Part of a small language model's weights: 7.67M parameters, untied embeddings.
MLP neurons of a small language model. Each row is named by its layer, matrix (gate and up: input weights) and neuron, and shows model dimensions 0-191. Each number is 500 + 50 x the weight over its row's rms, rounded and kept within 0 to 999. Numbers have three digits each. A neuron's up and down rows have the sign that makes its largest values positive.
After each neuron's rows, "fires in" lists the words (lower case) most often at its 100 highest values on Wikipedia text that the model never trained on. A number after a token or word is its count.

L3.gate135:448465504527508566591470522585484564526526479484502519526450584566472414579460527526552454545488534448593509581451368470582549517470443470577475525530531543459449523428460465513447503532504449458523580522432455418459550456547481432494434523556401373472428547393497522540565543546585532444555472460443508459539471509500473460527501548533393457509399507494454478417486463612532516566501551517436480493554498517566471526493438535439601521534440477507573485555435446533500513512468362499572438568485475496542542494421461491500494470514529574421511585528494502567466467577529533506
L3.up135:482451511503533550611476478557526543523490506488464519506493553522478451539496613542493491492475502464561516527426394496583527528476506406549527514469571540527460529413490501533566488502563427462491589467446539431552610432613555495492445488583511365540412557439545434511522589469576511520514448489474522451530431482434463463522534486519348429531487466549491521500447505576466507515493611455518498504474490531537443504480442495466631548520459469528560436462460523528555551478371401476541445563547500433561524509475476542533546471497507547409526574503535551555448417556514578483
fires in: "he" 21, "m" 11, "mm" 10, "cm" 6, "she" 6

L2.gate610:472467564494521532591507442545509479513562474522546486489470546468503443501388465482526498613499555518648511501499512478554480415565388567457503546496438504505484484494547471512510489521540571426384506526467504537560520559513410550412507498379417459375472451483481479475448447614536439433426561599430435514445597530546502484492513534533512533440452493513488437447437577479549523510474458530481558553482582561445527456477529511502469547546434557497457403476485471467494442463452440560550560571439538445458584460508474517468519556498505576461483531515547539585368505532460485508
L2.up610:476485531522539495527498527534536460519533454502534483550527522441475489519377443519513471594500574550594487481578522484519471442560415548457540571450457469527425496518559510498539476531439517479456497536419525509547487578497468601427501460363440440408470461494477458507435457553524439497388567543409488527477554565550509470457519545485476489457457498497547410473424561446538534466489470525469515470493585562464577452473603525515444506572467576493432410477533481408501424432436426539515615567378501460523554515519465526494512531484528547452457561526577571540348534552475524521
fires in: "women" 25, "family" 23, "people" 23, "children" 14, "band" 12

L7.gate86:454494585455442576593519501580389499571512382505468461506529486468581488548529515529444447451513572517583487528484521499539543482486402535531469450567548527523555454455399486483459532463513570476363423489453510553498536526530483472422524557407485459444494491497457555574479476587529529529481471454444530593473439471421587420544443589534607561559504585566572495530508584490440476389512505453572462527537455490461523474551509410521496498488509610516543561488417512513568430501629496514454498521457506429528441516470501539555527477484476542540530536463551477494481566485482507408
L7.up86:519505621541476552550501453519441476567490539528459470479513529439474445548441443520516450531509543572461540525522517468451422495423421481496460485518530634547519467434329457574541575542547529472357470462408514543483469548476403467483554536501471495424468422474377480544439420544580481536457443466566501533476437363493634451493502604568493495561490543456503447516484447487517500440565513452498454479549531472505579498548441484510470505517476444551534510462434418520536528494554584507504562480489523467465533492496510580585428538525499536583524474499562520508526529513427486444
fires in: "york" 23, "college" 9, "iv" 6, "school" 6, "commune" 4, "ohio" 4

L2.gate701:439427490450506568579434483518515392510484591579552539480499549474533483508337459374576502467526402494498468486543527461491495436569441563498448516512528512469477473478486456530508408451458455454439518512583545457378561497584510420506505457484428505466453535511490570571443539523539454383497548538421464482610563396496457482491461584496509604528455527491522563469555568419489445500485416551500517501423500462522532494513489528516619533445508502472531574517493476468429428555425478575533513445457444520568598516544435536507476543436541493507519470486503497495516510581583515513
L2.up701:556516571579504532436496513590541506459500471528491535536542495456475386465477452639370526539496487488456551494458561503511457463489523524556512456486559488497516497511486532501458531483480458460481547516584456541529584534414574458454566504429506449413492479570636430505553395482534517476411540531593544541434449538490484477477563520486553514544394507585547465576559563525522502486466481473470554473591531474469556497471464484442564350472482529538480482540483466487454586484562523498390482537475471506464424541494412493419559522522433530526576412438488529424571472588552446449
fires in: "a" 31, "tournament" 6, "rukavina" 5, "an" 4, "jones" 4

L2.gate237:505426521460417608477413461520459459525565457587546497592549554521540439462462387420470531541545453442488615513533551437529607488428472591522463495449639542459522569495480478518492454524496383540572520416554484556409576491491476438520473480443474493483490428468539544487514544521472556502549557529510438537473479535450452496575521456452629525454481477469465485498473483475446415451509448506445569569574484456537494444439450551452522608469419422526457516481481536475568449548559543564472495553536422529511533494456537552566470497443437419490460492485459515594519520545474543480
L2.up237:524463502442499586450452476457502503532572493575487471595573559452553468441511467453493497536530498448495506527570576499539515522482508593557448550484613508457484597530503455470535419531431469544616564396592545527442582426499564450528498492502524532515474497438574510485462611477463521477470538535508481571532475448404424506600538457461603521520470496522472550492439462474415418441529471483502524569612458436523479498439494533486459556548384487558475506462546576500604463558521528493480500457450441428465523492510524481639464531400500417457472465468528519603502524525428528529
fires in: "high" 27, "number" 14, "highway" 7, "night" 5

L2.gate104:522516510562393500562495511543574526534450519511534445552521560484477373565418390520449471524494498545612624410547540450557506474452462542483475473556470556549501474397474549473469524529442537460410575540445487494455552498522462506502510506394438486418485553437388610512398442587503512513552494521541544518540388501546517493545445459536514578461508572601481517498519547438541486536531437487478488511598444533495510414484519484482484458504478525366436470553523473468520563569525518528558532461440513476588562506514438497567466551538476585513473499503500587562482488483586556497
L2.up104:538442503448432550513559453480537429462488394460531546526416535404543445466458532522498411444620490492524448479478602476570419466524547461545423522519457587470622482488505544498534531509566562483466444468499496526522479466466481505551572484439519473429527469529474576539460450579524551521568420531504538426451507512538477520498505506520544510444461608460462366496549535400451500513465548439449580445582420505562479481508564455442431511459515597543503596478483438477595498459515517513560565444480488530559407489536496488543427509533455585467453442531535499484466491404502549376
fires in: "university" 35, "college" 25, "school" 25, "students" 7

L11.gate528:445500530581468522583526404545443612537487487568518514533448563543396536537485452503463491408482497556473562451502493434503583505476500477580475536603587497470495538599521445451534517463476544472558522530509549458520519527586489522412544496531567484376533463576463422472482483567486552386595477534547513423517550506585547603556427478522512426561397504549486489534560489628515544452505512463452571512502456570517516475530469526479478479464502526491567566529441461544503514481503499414489431444449460467493568430456571584543394509499450490451507373480524531564531509450522504456
L11.up528:467433582522558456497531546525548478517567536519472468492501512465464547556397439534593552537497536478503483539501484474445484425541542457478532476582509497492528540518489486454528588467458518509526446436555455534548519508529423497576501469542458509416532514536552486524395562574463591443560520515413510504546511548502558571559470447498441453609471588493413580477466476536551496514504562485501587372519523606513426465474390547567474522501491628530561512534467454325492491421414529491580541466430476527534559522533561541508513466518463501539602520430529488523578493455465514395
fires in: "the" 70, "there" 7, "then" 7, "they" 6

L2.gate498:451479496522472550481529398596443535582477512496582549548488442473419532462559604478475496461504547469515517519416426462520507517515389570513381523507501482477499523551411522438466544460519459514510497491516518462444437453481559541499505528509435505528493528543437482450514546523486596421520544523527524569407543551515514543476441383525485491406468591468508461499527457555503562510530546456397470418483525479482558540654512500524467541410558417454494535545494496503440549430527521497519409493563493559510454518415473490437471476560429584466476388608395426506411553461515537562
L2.up498:460475531536460560487484476533512510540489507475567575507499439475404518449538541461496459472536544460485542538426455450528519525523441521508355522481509564525465478549425514477542551405563475488495485459503566490451442427471631516563567532442453535539483539523404466493512555531516562464577541557535491580422554561468461474496474425494470486393448608488443540530502446595487597534513524478403449436466486424473545512584467549474437509407555393440511524497480580480406490384514538460550415543595509528502505503476462420456504493519482505471487434609417428455467485540505485600
fires in: "and" 72

L2.gate541:429500574493507503478445452584551448631476551541478497441591495597508453511480500561467501482478450571561523468452414428458638496437665467541486493542589463472445514558425601569494455425491410451436563492474539499453555502524478538458513503499473496493529477522466586566467587482494498450565520601438545491551451546478512487428453540507499490542485453483529397472467446491492464473434419549506456391489517538480571588510491479545580490519522442533521514449604456497384560475581512532565546517569544489495499523433435523483503488545516553435430450419486488500449485541511517526
L2.up541:453411461553412514488494474539450509548447542475520551451440533510519601452623605474449471509463523500431505521474433400464483557468482461511483448513475534446473558519533428523459501442609522393522542516453541474485600394479496428506501474458542453477574556494451501404540555547534571509451366536499526675576542472565542470453520455466500541515484542501497511463500407493471473463514513440522506493422403446538490481446573473507515543476562492437524511576506519471433468539565515484542460573486498483502490572421519375422428490452405532551562494571583489535507509532516552494
fires in: "and" 37, "is" 14, "chicago" 6, "madrid" 5, "vladimir" 4

L2.gate402:457514457552443493445447486441496535502470483554570438604513515520538462483544466442614502450534524516500542534425564461520505401450506461501392502447487570450615487461428493560534522577445511580522568575583467504469452521582504417531524507349483455422464481476516492538446521521567580438567541534626432443515483403514469503555478516539566492447440457462438427490538449497521572400565500456574504484534433481501539494448477474533534524495442415516506446482450482557539535585481473575443478479564423444533519519489532566528477517477451555512412455409501458499401561511480577492
L2.up402:400497497565419521446517462441448547480449468578571516592485598448549489452528520441580432501510526515496520533507556436527504412514499487446393516426533539470600457508512468510550464532505479563518473557606544480500454537471470448521510508392511443445488461422537458545477529536550590434552460452592484480462553423452431492524462474517598481377422461475403528536497500464514591465540530420541543536511463428487508454416449517585512524457443468488458476446415522523574501467453441587523547540494478441542484553548575489589435456439472479518413450464472454477478558468551613464
fires in: "high" 40, "highway" 10, "small" 9, "highest" 8, "students" 7, "great" 5

L10.gate492:453488535519429507538427535610511504530527553583561500444404508531434457569430512487530523466370484512477454534409504491593645495437587507541452596498485578497587550514451449486465451482526474544526437480519461491466489492538469518508492480408478465509478489473435447551552492545520610476545500513474375525374523426522447423522438506483537494501478525432452526486482505560478423547577493488468514561603475533535590522476535475494561502494548470495550500504451341556469479486484486534410460502485466543545488534439545522381505547577482523490533517628557423487504517512482585460
L10.up492:517464538437468563440535511544553507516511561528501488621510538466458515460418449487456496424493470512507499542410427466617508489437495524544444541440445488510577442575549513495499466530459474465539424491451461517447510503456488515534456496333456520486483506496510493509545536486556566430466486531466353543439487494480464437495464537493460478531478466457543508521557524597502455544467578598509379599523469547620640452551583525480506494453515437387449384551489510527449465517505540482459512394508373513530455486481453478456501479517504483510451453539417516573436486539536530411
fires in: "and" 17, "to" 11, "since" 10, "from" 10, "of" 8, "by" 8

L2.gate752:536538468480491494559559566537472493578520461488617533519518480448468492519508534543509505550554467528502531559565478475582464579426428602500438471484493480524474485488473479573465456494503355481399521520496519545474452601484571531447528538492462510480452577521499468528403411484560486536464499484439466414522502558461499480492491505454699413482492533522508552463598485508521525537496518571420511500477571584556463395559402481495491414482558548481470418483491419409410529504467541489484520474546528413492493503498353573557506498464479472458491443510505425527468518556536570602
L2.up752:531541431530508461534512516554489495548480348528550477552504512465512516450464569527517458504523479527587559619546492507567468592425466558481441456483446443440443587545487502519481513473448441492452484556512459512498430533429540501433598537519510515582494502518499491625483449451540503561461461431455514389588469522449519483477538421452624441484442560527533543456506428482479558484479569582457516442529541492587535462544477465524506409439561590438447399525515470452456554523530479504414466498517603444553508534544469476496517475472389451534569430564443542508494483434580542591
fires in: "american" 28, "british" 15, "japanese" 8

L2.gate256:433526434556537541524455547518484488514508502610475573523572535509487454541409533499505495479412480450456531530509529477423539451499477605465442579457553455664581532525486464520474505498467550486445455546592503490502533536494568493410562542567358512445502491491488480524527484497571553411576552560553427462425537561532449472501514564486480589547450589498454533549555516556555572480564460454458493529530585466518451439554438498500598458507501487483475485451450558512420506486466539502438534468477419496508498507500441443539508577491422483597555528424471580430567561484542452372
L2.up256:479514437542579513502501550488506456451540557529467539511541519470448452486395523476465494488430476470433547481512564502422494510515461536503468551466543421644588584436478508535503461481469560429437459523659507511513577510496537469414553538571432524417493483505495478503517484492560495436516560542542418485423513579498461466527500532477519580524435576513467547567583524588570537497533443476472505589539596498561443432501415494503571419489513526412483529490484509494431479541476554467471571460426427472538510502531427462520540588440464481574568517406455584458566569511557433383
fires in: "an" 72, "any" 6, "annual" 4

L2.gate728:467527541461461539475451467485491513504534458539547565474478473549485442485442450567590515522506519560511514525466563486538497469559517528479486490442469518542504514483515499505508493523486506492506511410502521520472550572602482436587597461441407501357511604514431579449520472508432552476455479579419388482410474449482586496471440557566468422498581430410464468415434595458459496501521489536518488531594483648488567487433475450504532572430476506498595525450547525533517516523546531487539401476516506559503534526511465575546519486507340487435535467500440601502514447503495489365
L2.up728:567528494506458555511476418433410465399597523525472583460406517593504413556498498578593458529509467480495462507419484430552452468602533394546506504494477507489560475460522530516531486504499551485519462415482570530446510516491484434511608487476425527460473498509496493439539457516470482503519490574498479506406470520472542467489493510584501456406547524491449507448443559515491479463511603523522507558561490582489534514510513476444537510462452565494607540531594398580569475462575494478517416453475447554536569456546474536539453442584333447375566489563474573513481472432501497431
fires in: "station" 16, "school" 13, "house" 10, "office" 7, "offices" 7

L2.gate266:457428484564452513511437329469475606445459488561571652570500507611559395463498504381494455515502537482507536510454496493497501432434451580493462528433464425481535499428514445551524466515490510561405492558521585496504521502503428524516479542491528495458518466420484498486474531648509570476610486540599465537391513486439584514517483545511592488466480504450373504445540564546491510590470546522526495519536414490489465476474426493526467556515511452495463461516439543558548541538541486559483458510496516493508432461487557541559506514522502489389465538470445457470464534448580531425
L2.up266:454469439568463499482500351472479624413445518543596592586540525515530452469498519331488444517472491511465589477486547487474500491464484548457452517442516448401539506441525448514536443509447481586422426550496595532519499501485418552521445552528545483494559427467528468535505494603543509494579461513602474532432472539434517498505513522509573446503504523442360534497559464480521510545474568504528461505509456498477413513480406553511432551512441507511514439478451505526589555555483495550472501489483523470583400518504533573538569515527490436444452579466452484464461515409603494422
fires in: "high" 26, "highway" 10, "highest" 6, "long" 6, "small" 6, "open" 6

L2.gate145:437467490520527524489430519583570523477466604535467511489567526523411449507398412498559429531519447492514482449565544501491511443550498502536492557468499466471476462485543358490444535550466520477507511551493539458457597471553540409519522492512428450426483568517470556535489508590492400454532512596500430471517464479388455508570417564495464571602475471540415457490476608488476484472504424546434545529473515516586467550505549510547537503478441438529420547462499539427432489494430457549530507512457415448454586495505448568581426480564434469530569443387434572471464524524485535404
L2.up145:515515430563555558424422472472481462544572521519506562466498443519425507553463610540560424449545495509371522471502480466425425517511514601561485492350473433492449465502497470619422536555449541519588538626530507497566535500413541519466572497503482547543451509550427438490482537539524539441471494492448421423466549567510573480468487482533504552536491495517424395562606582566487511565457468495448479523482511457542504524514516494466493534444506492537530428452431552528396482505590499516554500547497423559468484516494439441540492617417507543542490471427423520410502497465462485480
fires in: "a" 62, "in" 14, "an" 5

L11.gate637:355511502454430594527507415435507557599583512515549548392405549461496493558574482446556447487540489554495527459492469388616471487447520559447361475445458507516470451567461433492466441509604571502447538438536484505528426538427469531519535603525489565518450520501382498493453570529513531545539520537523445520509513503461595515410500446523489507495471508505464550518510521494504470557509530459511516473603547483547540497600529475485474514512491492496463480468543589510562571502560448511527443416570524535501454443520424449473446492495581548411504410504402470520473542437479582453
L11.up637:431464551504448569550407412450551513521541543522525433493519505440426448534442550453506391527520478482459575568566476515487502474475549550472493519465510598493546526571506464506513366521474486471529524500413554450501477527531513469490500520498514557486521499542438430533476508443546458490515471430433530494556460612507452594520510476480465547615514506539435456513444453480558441631401457563580552427464560446472364527432524575539576538560529494455563465511427480462596593500440525489592448491403510541485420493569535490459516552522564479467462525532475462510508437589573441548
fires in: "of" 81, "to" 6

L7.gate241:463495525415469504483424466547486545528550485569545481498474453601432503546437511442449500563498601454539483531465499523431488531478401563550528525485512500496504475483497441429460479528557505456542502545461507411495429554508449488417538639454458481412459493493420516474487541530512540539521566429564422547501601543522537579534429528481469561499440615544507555455612456493552454559489450373442596526494491514526419458493473434528480425465522554490497491536396455538469431490513554528478451485461475540466503424466436514508354526470450487437543484478432470543466525367414423525
L7.up241:479472512476427497495506496483504533534539473544526538448447436536476536569467552436485547583558520483480432518461452500482477556594465560538519472465466498418514519578556436450508403430512548442533577516450555363517395521413568499611595471495516533498444583557455548491447546544565558524460545495499451472447576551383406563504413466525502521518521530553538495476575479469502395621411489466562667494517511510565493467462437485554462508451486556523465460532436489499507504420434531471459432506447433491539429422527426455496467567495493526486449481467446565521421515472497484518
fires in: "of" 93, "buenos" 4

L2.gate373:491498487525519511516467511590457511503536453541612515472502536484497504458493483499483534450561499530452607543564594399454497543447401590431511435535556458493559528537501563541444517552531432450440601627504534462502502568532480417404476378545457467554484484482548466535404435553489502552499507455497506443508480491604516521586368419494546407502485554474454446519505493510499507490542444549439555464580510547577520489581489495423451506487496508487488405547592425483492491558531522565517559481583607515527506478455403433491525556513481561531453462492462493519411455578528579546
L2.up373:483444452566452495523539543565396555426546454546575634503569497458546468471528456503471488437545340555446574487574522532437481592455454566440507494486565589498536511542450512545520422536531531490375465514545547434510480507481489496405493439498529503569518458526624448511459413514520463479583491441478543452516488519483529569481441533534626443459448512547528517495563548448546591531506523516454515530455527533595533461563539477508487428491450514505490417533499427473434557464529526520375515486562536427522412460510400484460553472509437573535515457527438486466510514457522580500
fires in: "her" 24, "his" 17, "him" 12, "life" 8, "hisham" 8, "written" 4

L7.gate215:418474451537440576617450489527481515485549511489531537519472481592463463526518465566476389537568569575512593507437516510441544477461502494564499531600531485573512486422447579482537408529428489527465509525477520534482573486540458467509467447459523439471470505469337518491426512561542546565528487594516511550539469487546481633448552508558538509467444528394497447458408532482567561449532453483557497473538481514517522535536587499601543547490486501536572495469479464546518523547513554535497436502476570380478441477514467433434412530549556532441527483566518586521552576578445514389
L7.up215:434497559529502566639559519497545464510472497439512503446467428488546425528519475608486433520538578431558542504369415462526467404521445491466532557501543568482526569447495557486524500517485483465479585489476562581536534435480506482554496435389546540464467477467441536531488510538464539529480471553564412515451467421494571512375572552494591547453456525463566470428418525483506412398370485522541499512532477612555612474465475467531545436528433447540511408472517551553541503515538481560502397504527520429470540537490484496409446533505515458445522505495542544478501561508437469511
fires in: "station" 14, "county" 13, "district" 12, "airport" 9, "hall" 7, "town" 7

L6.gate411:421495542531516529480459517548447526472491486523565474483421491518426464485554455451430453491506589523456513469444467410590446475452423524554506538479427394504482459493505521541507481538500515492517526507441531484465392542525484511431459539443515476469472573532420508424526587566508590564431439466565403564470529412526558488474416554487468473503442500461557396470522468532521609484500449504465506593499641473527555531487463426520501524417485467451495462539456483520478496558525561510649479451520452436507511424449396511509480616479543495390479498456452467559456588476393418532
L6.up411:403585519518508488516554500558478610487544467541578489426464479529488549438569597430473520431527514482383517495362515444482495422489495534528407450479497539491522443505554495527471487550512434538550474509460594469485472525520585557402513496588446483522494533532441498421613477489521501562421547510532452499522535570487537580522486482466478491525485443461495455426523488523501586565504597521469548526483572484489558500453464442398495536524561388531519473447470459538510478499437561481593296482516424500555466506435512450477448461523479457488447462579457464580479600516478498470
fires in: "of" 86

L7.gate752:462540508458488550485525451507468453539498468453531494489504379494440427574460624486535522508490568500434584559461466513515436490441466584507560554434514534514532475495465390545480360533515522571589474555511515430550494619466433539432512610484477516510449432524452564510433526496552550475517438581542392548522606562518513594468427463465483447484458571505444496486592441478568492555547436497425587530555574516527472492513426509554510527484512547571495497554431492502522462509548499499558490518470529504556468571528454446459492523517501497541533432615490450416433517600494415438
L7.up752:510555452388603565489467493453545485548589386493545504545534529477499527505443582499478538574569491553440488516523485524448460521602519472416480452476510527418541456499475485533479539518627542466511537512463440421537450537452492494408472437473470534522483560486479536425527461484525516476447449453409438525623537533553511542449543484487447574503545560491482549495573535455593475519464561497444508477432604429479474481580427490456483453574551545415507466440477403463482382490529574517420531504460449463577514503527509457460518544414483446404482420466532401528548488505612452470
fires in: "of" 35, "from" 21, "in" 5

L3.gate269:519577557497466520565486422536462450467496481486448446495443428507554472528479489521546441513606517466502580569500517446496439487476421498569496511449455451506606481466444515508535500546448507455380490513522494409520472549572419496429498428432497437437506510470442501580384429607527528539531469481513427488535454442575513356498407547516489500536463475457478459497536564509420486485518526514417497367645554555454558489568467510446441524516417523570523517508507492594487545601503604530434504455481540461524440505507453502534448534551531513509452465442574526513417491518463491402
L3.up269:438582557571511654546482468546548485439441526446446477474427540468510367600505463539613453460560519421535515588458458482502462517475488495471512511398467475487498482496470513522515557487473514522493540485545574425560496599600473560474561497505507481504476591523519477524442521609508373508499533480465452479539418448513452491493439495519478490596411496550538488491510592451461429572471500515496543493543498569479408463441512520444498584607463476525538457520501375522436570539397505577440572452474505502524457545536464556518450588533476509535507537468562521495470503608535514445
fires in: "family" 20, "band" 14, "football" 12, "town" 8, "backing" 6, "footballer" 5

L2.gate79:411646488507371544588518459499445388544551489488497562501537487519526427547465478544499479470568493482469492606438574476525456525447455456494463460494518480474636448540507502576514488481481514494495437550526511529522507585582503543489568515445497439376520431505411454515425486516511458520500468560546468424541556591520566455456537559447577646506425457489441475464504551510519546556520435539481451570586602539467556390483539465540495507482406595497560513511476515532502617521466526513494570474464503440492516443509487572537479500450417443517491496505524498484410506502464492426
L2.up79:448605493538518557569516422479436458427525489492470520521510460504536443438475554522469458532515483510542491561458538488523406555504453404497445508489439515486570509501479490573555519455523557511435363500545545467505521565525533530427556548487494523415502420514488440501453444532551425461497514517580410426557579600455491479408508535422557602497426498494471442501491598501481589515500521542466524618551561494499606420462469487508526459516409665470583515502479502566574506497453469516433519470454489461551532440516564626484511480484481438493552478570558501529452428539426532460
fires in: "japanese" 21, "american" 12, "football" 11, "british" 11, "german" 11, "germany" 8

L6.gate166:463479547547486481479481518542402518510502452558497552463448501641428458496504483509566481566447438555434577452538437510497514469511526519578533525674545529537486524455536484480470463480490462515503492444473448419496549515542459474503507391538524436500533540514409514470527508517594492434615539442560506471450483474519522542571547521536488444598441511342461443416446502505530580573529465587494603487570508486502554567503483575422477556479553595531536508485484423525465542365456544463481511559471433463480570498521479560523490518526546479549453548625494538506513533497390508503
L6.up166:395498533537527430635501586465422528457478482514530554476489584581522526476523583471585463475493493472458498525437548518440486423497526413502496453548460471518493523493519494457527447471435543573524441540499423452587588566515602501451509522542402456478555367534506520459468481489418441440440439503643475544455577572438524531521539482445527460595475461420477426537453478468576505471484423508461575483527608525566453514531542547467420537438467484583473536383551533501532461500480540462516562495448545465545426586481522530499564435426485501520531489450546513538537536496457458467
fires in: "the" 64, "this" 9, "it" 5, "then" 4

L6.gate197:509524516527466462447478527481479473570482437487590570468478420544483446529518497370384444552484482505473532559551445530470526489488508532549451525494591489532447538550529474524477489523580446580516500476467459501492416473499472445497456412420444460409495477445478485544618532597461552513564575575513426509478489527543464567545438455518503526448503498416446519378438460538464512572487540530374468508527532555499511496529512466490567508461500389469511486499547542531454602582516511506538353542584443455519523512476499448571502478545521567367488440617421436517439527450502471444
L6.up197:499502538462444510422442549444518374547525418423584595484493535481473494468503492508455463520525503518487472577572450485480480492474506552492474374440597501526443522527499514470516601488486475543489488395442472595478503451442469475534418406389498425401535523528469502544524488597466533518590540631480596495489496556488479496481557424477505576462512547428503500424498499490408554478527510481364496550478462498590433558514428487480566537459451477473461510441582619553508478567526593527511470524570565478455509534458504427465520510487519483481502547543509387493493540409483531447
fires in: "or" 39, "and" 16, "for" 11, "margaret" 4

L2.gate58:432562475566451479454489485553384546578491498494528634553506533491474566469439533541440559499521557499471548610552447540558489552419434488487482509510539494494491516439467618520477431506472417455480452510495457472518482484534503551447506607478423457434470460491480450480528419479492539450539488435498495468426540602547521472546474444524541445540432584369475464535545430500518547484494531466492510409567580550454527479540494537537495494502471504542472454535484619502430585489459460499536564537464480401507478522507325539427410642555479577518457476493479419505478518483525544471
L2.up58:498561479558459483496556418540398570526520511491570643562542577473502600446477553555463570527553562532427578553480399524553486527475456430512513511503485509473555515420520568479501442476493438496518449457459419429528542520513514538495525591509473438393502417536522457425492426505497496468575518452577502514391600555592537478563483522501534485562401571393447493554499409521552616527538549539516548470532528490496517480530497581506526487502536493507507450515428538534445554451488458476449544548428509424504440530532426554464432546502433620498515438485432431476453519483491539460
fires in: "his" 55, "her" 19, "hisham" 9, "historical" 5, "this" 4

L2.gate506:448617490513482490539548479536542529550555504536519500592534501572492401430432396519484595537527417543509654546583505517387555432416512492484434513492597552559468518446528507501418508512484383457450483547508506527540556563603540519487429491484466502520465522476505513563412405502555433554481605511495487436530486457570465431520551504450552475453513506484502563469510476520557473494601485590459466411551512548509520471547473573491552460514460501470506520494550430485441488540366512494578542465495525455607471484414461437516472545501516551550537523494427429517481436474580497451
L2.up506:503598504550453548563525539492507572468564445553440488542470571531448499439436470560462538476550393598501627526521525519360559465379479441468472538477533478533466595468537486482490474483419525435479494575549495447587509514498525513489513460482516493545497509495494467498420380503514441633477502473436481477563536516578447443510517474411531427457462513521446583625480508528603536451558516559534490446568591522544521463528463559512499493561507466477495470534590405514428526497404521478495620475482491472608457546522557432508555529524504552556508490512430459451548469459530477508
fires in: "his" 30, "him" 25, "her" 15, "chart" 6, "took" 5

L2.gate622:414527410480545531480493414517456508496471424563592534539451454517579487479538559443501397611492639512568488459409521497525519498479482568520452552448477462505491459546445488545509438556511539549447530497535603493490502471477491474457452505447508509413521460446514416495558513510480590437544542509586479499422464479512506559598470564488536435468424575363433528496567558560517593512494539558507447559526498440465565428449451450478481523531421504553602549515475481522580514486469498539524477535437491465496417479497534522488406510445444495456452416495405373546490508515603524548
L2.up622:474502404450504497504509430535447510510483417585648475563500407534602514465537563417502399588534586517492488469463548475522498524483472571519484521441492494472540503574459530529516433569534480541460507461563613500517470533426444506524518529452481513452548441514550416559594610484510548475544494474547475498412470572495462572546540549490537477485400559410457570525568569492499611442491551548510498541507506453483505428436470486498516500506387435500540554496422552525568435469488516522507462568444472444514391515480530533487508482470464474472469448473389366587500521495565566530
fires in: "high" 40, "highway" 10, "highest" 8, "great" 7, "airport" 6, "south" 6

L2.gate693:416475440528485473541482401569458527603579403546550553481440411562525481552484549552503486540521481538580557567472518527490563468574465582494471528534541605515495497550555525485457463426483508530536471447427519440483501462415455448475440470471531431507488465488461482438544515530494645399490497568540468527498563445587568526462541510481553538455445488361499452517506509587524548432500512512391610475522533510456520514589526487575551481464543496501456546427502491509490501465538506465565398606478553494508500461370517461430472567497471611391513465540489477541507516482513533566
L2.up693:474503479488535515445484502518532477518452532563562469362534566610473456502591492383507445411445450493483547486498468525523471562496522482608493564545535458503544481548490420521604588502467492456505574489531509475475546542501476570502599407448512453574546536540484470468493508564512411492560509468411523593593529501425424545457507534555433472543455530503464507497513376557531467476486532545486477556492337454503448574507508429477421559472472443430469492486498499542456505587533524402486483538594458483475490418542549450571546471512530445532509543499548477431479553551386527580
fires in: "the" 70, "and" 14, "or" 11

L2.gate295:553433579468445597518561503525471503503526492541499583537475430685519492536513392490509519534555465464558475504448493476563544475492458526501461549519500480552505467536497459470503431517543509489468512515444489522439491489542443407527423471357536543407434471483418552469498550508471570460588503506581500606398458461459606463501474507593530482390494506381545484412466514456533462498575451571551498534561453564450579555539471396579509539454477457485489554433470452541434505542497478539554418491551468445487555474493488477566438566457504556491560561422475516513470560478482506454
L2.up295:547479565408392607515512445473428500458505469533435503483475529549549496519575456496460441494521455490588430553453505498539547429544429492519537533465504528543556459473440448458551482498472516503530527517534552513530482484621458428619461483443557548442458502520455547488586540516407587496546411461564449584451489472489559447523557594599454526474490509391576522482487504456549493474510472585617466561531451479471557547536522495616420500505486496560458613517476427570445536448563474466515400571498451496500492533525565537521462572478484552487515512419440489457573500450510426413
fires in: "school" 13, "district" 12, "building" 11, "station" 9, "county" 9

L2.gate667:420491507474417500433491533507512480498465578547579446489466476555513457597474521453509503568383436531547487498424495481511608484494583559560439517514546458533503516556504515504471434512473509556532453547447442550466482544490539447497431531453457511443534473478441605496499528471475639488573559550453521438566472355574554483478451533509468526429610447496535507359400518504578442494462413485506526505485469478463449533460544399521504492505507418486555521458462486519426616526579500477508491494524557552553523451424548545582416548502448554411506514589515525478461568493559453440
L2.up667:403561499483395513433442513446523524508496577486569439489487490506455466589471485437522457541400449549533442546394465467582533465479624516533410531520519512499552534486551568522511495535464421517565459529480389516553417574485506518520463542527452540420554442533475519555541553512509611476497558570446524411564484323527498445518461495531460562467605470506543523389373488502512473454482512525506495481476470473478450480445532482461547491528534455517557490478449467524547585438524534486430530441460518536550503467484559571565491538535459514456497567586572528455506593431592456480
fires in: "from" 30, "by" 22, "class" 6, "at" 4